{
  "n_layer": 8,
  "d_model": 768,
  "n_head": 6,
  "n_kv_head": 6,
  "head_dim": 128,
  "d_mlp": 3072,
  "vocab_size": 48200,
  "activation": "tanh_gelu",
  "norm": "layernorm",
  "norm_place": "pre",
  "norm_eps": 1e-06,
  "positions": "learned",
  "qk_norm": false,
  "attn_scale": 0.0884,
  "bias": "all",
  "tie_embeddings": true,
  "parallel_block": false,
  "init": "normal",
  "init_std_qkv": 0.0198,
  "init_std_o": 0.00496,
  "init_std_up": 0.0198,
  "init_std_down": 0.00496,
  "optimizer": "muon_variant",
  "lr": 0.0072,
  "lr_mult_o": 2.0,
  "beta1": 0.9,
  "lr_head": 0.0043,
  "grad_clip": 2.0,
  "warmup_steps": 200,
  "schedule": "wsd",
  "decay_fraction": 0.814,
  "decay_shape": "linear",
  "final_lr_fraction": 0.0,
  "batch_tokens": [65536, 131072, 262144],
  "seq_len": 2048,
  "doc_mask": false,
  "train_tokens": 1128000000,
  "steps": 7522,
  "dataset": "wikipedia_en"
}
MLP neurons of a small language model. Each row is named by its layer, matrix (up: input weights) and neuron, and shows model dimensions 368-463. Each number is 50 + 12 x the weight over its row's rms, rounded and kept within 0 to 99.
After each neuron's rows, "fires on" lists the tokens most often at its 100 highest values on Wikipedia text that the model never trained on.

L2.up209:68 57 42 56 48 27 25 50 53 58 54 59 38 56 52 48 47 46 60 45 51 57 42 82 44 70 63 54 31 53 57 69 29 41 55 80 41 74 65 32 60 63 44 53 35 47 50 65 43 27 55 39 49 49 33 55 40 53 51 52 52 71 56 66 41 65 58 48 59 46 55 40 54 54 48 44 48 51 60 56 60 57 30 45 30 68 63 60 53 34 68 63 47 36 62 52
fires on: " in", " the", " |\n", ")", "."

L2.up1898:56 50 65 37 39 43 35 62 44 60 60 40 57 74 63 57 58 38 47 36 46 54 37 51 51 50 46 68 50 32 58 42 54 46 76 47 69 70 48 45 49 40 67 44 19 05 45 52 61 68 40 68 68 38 42 59 31 45 70 52 52 57 48 37 60 55 51 42 48 47 34 62 37 38 44 52 50 24 56 61 22 48 26 48 31 39 60 58 63 47 32 51 36 40 49 36
fires on: " there", " There", " people", " Some", " some"

L2.up2251:60 28 45 68 58 53 68 37 49 46 61 33 41 48 34 55 57 61 46 57 39 27 56 44 73 46 55 60 54 61 43 65 37 38 49 32 41 41 50 66 69 64 45 39 64 20 58 47 62 27 45 43 47 37 47 38 65 62 31 49 41 53 40 54 48 47 34 58 54 13 58 52 31 40 42 64 42 57 75 45 68 22 57 77 45 68 58 42 54 54 60 38 37 54 43 55
fires on: " |", " of", "c", " between", ".m"

L2.up2529:33 58 60 44 53 61 52 63 55 60 49 38 57 59 49 48 67 37 45 49 30 60 63 43 36 52 50 65 59 13 36 40 33 39 44 57 49 44 50 46 53 38 40 61 47 39 53 44 20 48 46 31 52 62 43 72 53 46 41 65 30 55 58 44 62 62 53 22 49 51 37 64 43 53 57 44 23 50 60 36 29 71 14 55 39 31 57 60 38 37 42 48 64 67 42 30
fires on: ")", ",", " which", "),"

L2.up136:67 65 52 58 55 41 59 29 42 19 42 42 57 68 49 22 39 48 46 69 34 55 51 75 92 70 67 62 46 58 64 66 61 37 64 64 63 65 84 37 55 57 66 58 65 63 48 38 44 35 68 46 44 52 53 66 47 71 50 39 54 60 51 61 43 24 49 30 35 42 65 51 47 39 28 47 81 62 62 44 51 32 42 36 33 63 39 60 56 47 42 47 38 62 46 59
fires on: " |", " —", " |\n", "1"

L2.up3042:43 52 48 51 62 38 31 41 65 41 33 47 64 33 48 73 40 39 59 58 54 39 62 40 35 45 44 58 40 66 43 27 53 52 39 54 58 68 30 55 53 47 59 56 72 41 44 45 48 44 24 55 49 71 65 45 52 64 58 44 59 76 53 45 54 36 66 61 30 44 52 46 48 39 42 62 62 45 46 34 30 46 48 58 63 48 38 58 53 41 45 52 40 63 47 64
fires on: " |", " place", " •", ";", " |\n"

L2.up1661:49 39 42 45 71 42 42 39 50 00 61 40 54 69 49 63 51 34 65 46 64 73 45 30 64 25 57 51 49 60 60 36 43 51 49 63 50 56 57 50 46 61 39 46 59 47 32 38 52 52 51 23 51 46 48 74 35 56 53 53 33 65 44 74 40 62 56 49 45 63 53 57 65 47 35 66 53 47 62 44 16 46 29 57 55 46 38 61 42 47 29 72 15 49 40 41
fires on: " |", " |\n", ";"

L2.up1709:49 35 50 53 51 36 32 59 59 71 40 53 54 49 75 54 47 31 48 21 48 59 40 58 55 55 56 39 75 49 52 61 42 39 59 57 46 43 56 42 49 72 45 52 48 42 61 42 36 62 53 38 36 51 57 64 42 48 41 53 49 45 51 43 59 21 40 50 50 34 53 40 50 49 56 49 59 41 56 58 73 55 53 72 35 71 36 50 53 60 59 44 38 38 84 47
fires on: ")", ".", " You", " a", " that"

L2.up418:69 48 54 64 63 54 46 48 53 33 58 56 46 42 40 40 55 51 42 63 47 45 48 67 59 37 51 51 68 52 49 50 59 53 64 42 48 61 56 62 52 54 82 36 37 42 33 47 58 56 54 49 22 47 52 38 34 48 52 53 42 62 63 51 54 58 45 43 62 35 49 52 46 51 57 46 58 40 68 81 33 51 63 16 38 50 46 62 53 31 40 51 50 61 50 62
fires on: " there", " There", "There", " here"

L2.up2688:57 63 56 48 47 42 52 42 52 44 58 39 73 33 56 33 38 41 61 46 35 52 57 52 41 69 48 41 32 73 32 40 46 54 55 31 47 51 51 34 40 80 37 78 38 63 39 39 47 65 39 51 51 59 64 60 51 88 50 73 47 66 55 46 46 80 61 42 49 42 61 55 43 38 65 50 56 53 18 49 34 49 39 50 50 45 68 34 63 50 61 58 35 62 45 52
fires on: " |", "0", " |\n", "2"

L2.up2297:57 28 47 40 46 50 34 52 40 58 43 66 49 62 74 43 40 46 44 47 52 51 57 50 52 60 51 32 22 58 55 55 38 37 49 35 57 58 55 20 56 54 62 51 43 31 54 50 70 42 57 55 67 46 40 66 66 63 61 34 65 34 52 40 46 49 29 59 36 51 58 54 60 48 66 54 51 58 64 38 55 57 45 51 47 70 33 65 29 61 56 68 53 74 54 42
fires on: "0", "5", " %", " points", ".", " goals"

L2.up305:47 59 55 58 57 43 67 35 38 48 63 34 37 48 72 69 50 31 33 54 37 44 45 63 31 40 51 42 41 43 42 59 34 55 56 27 39 33 50 55 31 52 67 35 54 53 43 40 43 49 58 50 48 59 63 44 65 49 36 59 52 57 59 54 57 71 51 61 29 42 24 44 37 53 48 50 50 60 49 52 54 73 42 41 42 46 46 64 45 39 43 55 43 37 56 57
fires on: "===\n\n", "\"", " game", " ===\n\n", " ===\n"

L2.up988:39 32 58 49 37 53 66 41 53 54 36 42 61 58 42 67 46 32 57 52 48 49 25 55 51 51 55 66 37 41 67 59 66 73 52 46 46 45 49 62 31 37 35 56 29 49 52 52 39 29 52 17 41 48 30 65 54 61 65 39 55 60 54 20 49 47 57 18 33 52 32 57 50 54 70 49 36 42 37 38 27 38 46 65 54 51 39 63 59 58 52 51 46 54 47 38
fires on: ",", ";", " and", ")", " or"

L2.up1015:59 67 53 32 56 48 60 41 68 59 61 49 45 43 61 46 51 48 44 37 22 51 42 65 63 52 48 51 55 51 48 65 56 51 40 45 54 45 56 49 67 43 68 41 58 55 46 59 53 50 63 44 49 75 70 46 29 51 55 35 56 69 58 36 36 35 52 67 57 36 55 50 47 36 50 66 64 60 51 39 26 50 56 37 44 32 72 22 36 38 59 69 52 33 56 59
fires on: " ", " |", " in"

L2.up2632:55 65 50 44 62 60 33 37 70 66 58 55 38 47 56 31 43 41 43 52 47 48 58 41 35 60 49 50 58 55 63 69 35 36 70 55 43 38 66 73 62 46 50 41 74 49 47 52 69 57 81 25 38 54 48 22 43 57 27 50 29 42 64 56 57 32 52 61 56 54 55 63 57 47 55 36 31 41 58 50 43 61 50 50 46 53 61 55 53 62 42 47 48 49 53 46
fires on: "\n\n", " |\n\n", ")\n\n", "-"

L2.up2038:46 42 27 50 45 63 45 49 37 62 32 61 50 65 54 28 52 68 61 49 50 50 60 46 39 51 37 67 54 43 47 59 40 55 53 55 57 57 38 44 57 63 65 51 65 44 52 44 64 42 44 47 41 42 33 78 48 38 54 59 68 56 55 57 41 41 47 53 40 59 51 37 41 49 66 24 39 49 62 49 56 45 50 61 51 45 44 55 67 48 52 38 47 45 49 46
fires on: " ", " only", "-", "0", "5"

L2.up882:21 42 69 47 53 43 44 53 51 38 40 52 54 39 69 46 26 58 37 53 53 42 35 58 52 50 62 69 52 53 65 48 32 58 38 55 33 26 46 53 46 54 54 54 52 53 49 38 73 59 42 58 44 44 59 43 40 64 62 44 35 57 56 47 45 45 36 31 66 42 39 42 54 66 65 60 50 43 76 38 51 54 56 52 53 72 22 23 31 56 42 45 40 50 24 52
fires on: " |", " (", " name", ".", " Mah"

L2.up1367:45 42 64 38 50 62 35 58 60 49 46 40 65 42 33 54 52 32 58 51 48 43 64 36 54 44 58 54 61 61 40 54 38 35 37 38 62 57 46 47 19 52 28 68 43 47 63 60 35 42 42 55 45 40 38 63 47 59 65 50 71 37 45 45 44 58 40 70 36 46 60 62 53 34 52 53 37 48 61 38 61 71 47 27 54 57 42 47 51 44 68 26 52 39 38 54
fires on: " his", " He", " is", " –", " known", "He"

L2.up928:32 31 48 44 59 48 20 71 39 66 24 37 49 55 58 45 70 49 46 55 63 44 65 37 34 53 62 29 77 65 19 50 51 55 54 29 74 32 60 32 56 45 33 36 56 45 57 70 40 37 37 55 43 50 35 50 50 31 56 42 37 49 59 54 63 49 56 30 33 57 62 37 53 43 46 45 49 54 59 39 46 53 71 45 53 61 32 64 39 78 43 40 46 34 43 59
fires on: " is", " =\n\n", " known", " also", " or", " Sitting"

L2.up2582:54 47 51 28 61 55 50 37 54 59 45 61 42 31 61 55 40 48 67 42 60 48 42 73 49 39 36 40 45 55 41 40 52 38 59 53 39 61 45 48 31 41 51 53 57 40 68 69 39 56 61 64 60 36 57 31 65 38 54 39 62 52 60 54 76 51 40 60 48 63 53 50 39 69 59 28 47 50 60 46 44 48 44 48 45 62 64 67 52 45 74 55 40 65 69 68
fires on: " and", " of", " an", " a", " the"

L2.up2521:44 43 44 56 49 42 66 43 70 57 38 37 57 48 37 59 50 57 45 65 54 38 56 62 51 55 48 13 44 45 50 44 48 36 55 70 56 60 62 56 46 49 45 61 64 55 56 52 66 33 48 60 41 56 44 66 48 37 40 39 44 63 56 62 25 46 37 80 21 47 63 51 45 58 24 59 59 55 64 42 40 66 42 57 60 59 74 31 52 57 68 56 41 37 65 52
fires on: " |", " %", " positions"

L2.up2568:53 47 67 35 45 21 55 53 44 44 43 48 62 54 57 53 45 35 25 30 43 47 61 52 50 64 58 42 50 41 55 43 58 48 32 40 55 67 61 60 59 58 37 37 65 53 67 57 62 56 39 55 64 46 49 39 43 29 43 60 53 67 44 49 62 47 43 60 45 54 70 43 58 53 60 43 57 49 71 40 52 62 32 56 42 49 50 37 46 52 45 57 54 24 52 53
fires on: "0", " |", " in", " —", " by", " ("

L2.up1622:48 60 36 38 29 66 61 48 55 59 45 59 44 52 45 42 40 43 43 35 44 27 34 61 42 60 71 42 45 55 61 74 41 29 34 44 44 36 52 47 36 66 54 22 46 44 17 30 57 40 55 41 43 60 38 56 48 58 53 55 35 71 54 65 37 35 64 53 48 47 49 48 72 73 47 48 65 48 44 36 42 52 60 77 59 53 71 55 64 64 54 60 54 26 44 64
fires on: " |\n", " |", ")", " "

L2.up1191:55 60 46 68 59 39 49 72 64 42 64 57 41 66 53 31 38 56 68 36 60 37 42 52 57 43 52 33 64 51 52 53 48 58 34 45 53 61 53 59 48 46 40 50 70 43 58 61 46 49 53 72 68 32 41 43 36 30 46 53 83 51 66 32 49 62 40 64 53 35 51 59 38 42 47 49 59 65 51 44 49 42 38 61 46 80 50 50 63 41 44 65 66 65 61 42
fires on: " of", " a", " friendly", " dead", " against"

L2.up810:64 47 39 74 41 58 38 59 63 55 46 47 65 70 42 41 38 37 49 29 62 51 70 39 60 45 52 77 57 55 49 62 46 32 54 39 42 65 57 51 50 37 50 52 56 48 47 48 47 40 69 55 68 44 39 40 50 37 34 76 80 64 40 42 49 46 61 56 50 39 64 64 50 60 42 32 59 44 64 54 41 58 55 47 36 51 60 60 49 28 45 65 40 35 41 61
fires on: ",", ";", " "

L2.up57:53 42 63 61 53 34 54 44 56 44 60 63 41 33 69 30 46 53 53 40 46 37 32 42 63 65 46 66 23 45 52 61 23 46 42 54 52 53 48 41 42 39 32 59 38 42 57 26 60 49 57 33 32 33 45 40 49 53 68 58 57 38 46 48 59 47 51 66 35 53 43 44 55 74 62 60 43 54 44 33 34 30 60 36 51 56 38 38 12 45 44 58 58 57 53 48
fires on: "."

L2.up530:56 50 48 48 69 32 38 41 36 56 60 51 63 38 76 61 46 43 48 52 36 47 56 53 60 44 60 65 58 53 45 68 48 49 26 47 41 48 27 43 47 48 52 48 30 56 27 41 48 73 47 62 52 52 40 63 44 41 51 38 12 60 51 71 58 43 40 42 53 45 81 61 72 66 54 44 56 61 45 40 61 55 58 71 56 50 59 41 54 53 44 42 63 48 25 55
fires on: " |", ")", " (", " Top", " Length", "1"

L2.up1619:59 24 42 70 56 48 52 56 43 58 36 35 63 44 53 49 51 44 29 49 45 40 58 47 57 69 40 61 31 57 64 51 29 68 67 71 40 42 64 69 42 39 53 54 54 58 40 50 29 44 48 60 49 57 60 64 50 55 52 48 63 55 50 43 56 46 56 73 51 47 70 67 46 46 49 45 64 40 69 54 73 46 65 79 59 61 52 58 60 52 40 35 53 31 50 73
fires on: " |", " ", ";", " GA", " m"